Weights of a small transformer language model: 11 layers, biases.
MLP neurons of a small language model. Each row is named by its layer, matrix (up: input weights) and neuron, and shows model dimensions 32-127. Each number is 500 + 50 x the weight over its row's rms, rounded and kept within 0 to 999. Numbers have three digits each.
Before each neuron's rows, "fires in" lists the words (lower case) most often at its 100 highest values on Wikipedia text that the model never trained on.

fires in: "against", "of", "remained", "again", "explains"
L4.up9:496489568526525462596468520522485499436491460456508425494471602518516516443501469478515566468479431547472489464461459455539527509582490488576501460610568472492558472507453604471433536435534567617516512505395530508502513545453503505533502573513457491515644567484495420382490473525559572511

fires in: "in", "on", "power", "possible", "broke"
L7.up714:558562480539475557510464435561519481409625488482414517385592522520599459442553520577525561547503540464570603410504526580531586530592525464585487490463485499476509506511417480466544510482494554465572493531368408566481511447514514478445481503528553450423464480494504519480485432478491625497

fires in: "more", "me", "come", "could", "meeting"
L7.up736:531546521616523515576512517463434535396483495570402465520462425586455509555539473511517503528433542556522582537487506484338517503554506463572562427575527445539506526452473565466585530547493395446520548475592438526548460475505444459464453455514470401420421501554487546620452466477480541532

fires in: "league", "ncaa", "alexey", "alexander", "finley"
L8.up965:514488547508517454469437554495489494482505535520513507421467475500519511482491483485428551405587474529523465499478472488441499531503590658541488414535500469417606585578482533455521484518525487552601388455520536495573481558594451490535518529436427568502546513527578530554469519438475467523

fires in: "there", "erebus", "therefore", "either", "eric", "economic"
L6.up852:510494488465486478522489552543480506562537471540562512479397642502543480456540439483538632518563493530440514577506429435424555503558563503504524526492541494514491501526481599470554520470559503601481540497468529561418429557409472436430478597526538494541466440551505471526502491570565538487

fires in: "some", "several", "take", "use", "make", "won"
L7.up840:575509535470457525525466524490510511424526527575426445498514557573464455561508472496524501444459455538555500446440580553446470557574499470564469420508516487481481662478448456450527594559579426430496494499526521488522482556626547406427470517602398417521486583469611501520469534445523412498

fires in: "center", "power", "career", "player", "corner"
L7.up628:621485524460470568466520387505487494543471477436500487465445579463542447508528455430478581573564618496555504477548491465476524540520571468555508531551444552527593498521472443469565482498521520483504466417446445517528532561523529506547545501590510524485424531521576490385497462509459595422

fires in: "john", "named", "richard", "david", "additionally"
L8.up218:559591485566536526502368437417469532530457505483525531433601499580401544458434499521436482574506480460458459574520466487454503528538517460498510470520513483546531583562529475448567497625463476437467444524544485447464514537561505448586439590413493505478548519545515531536408481518519581433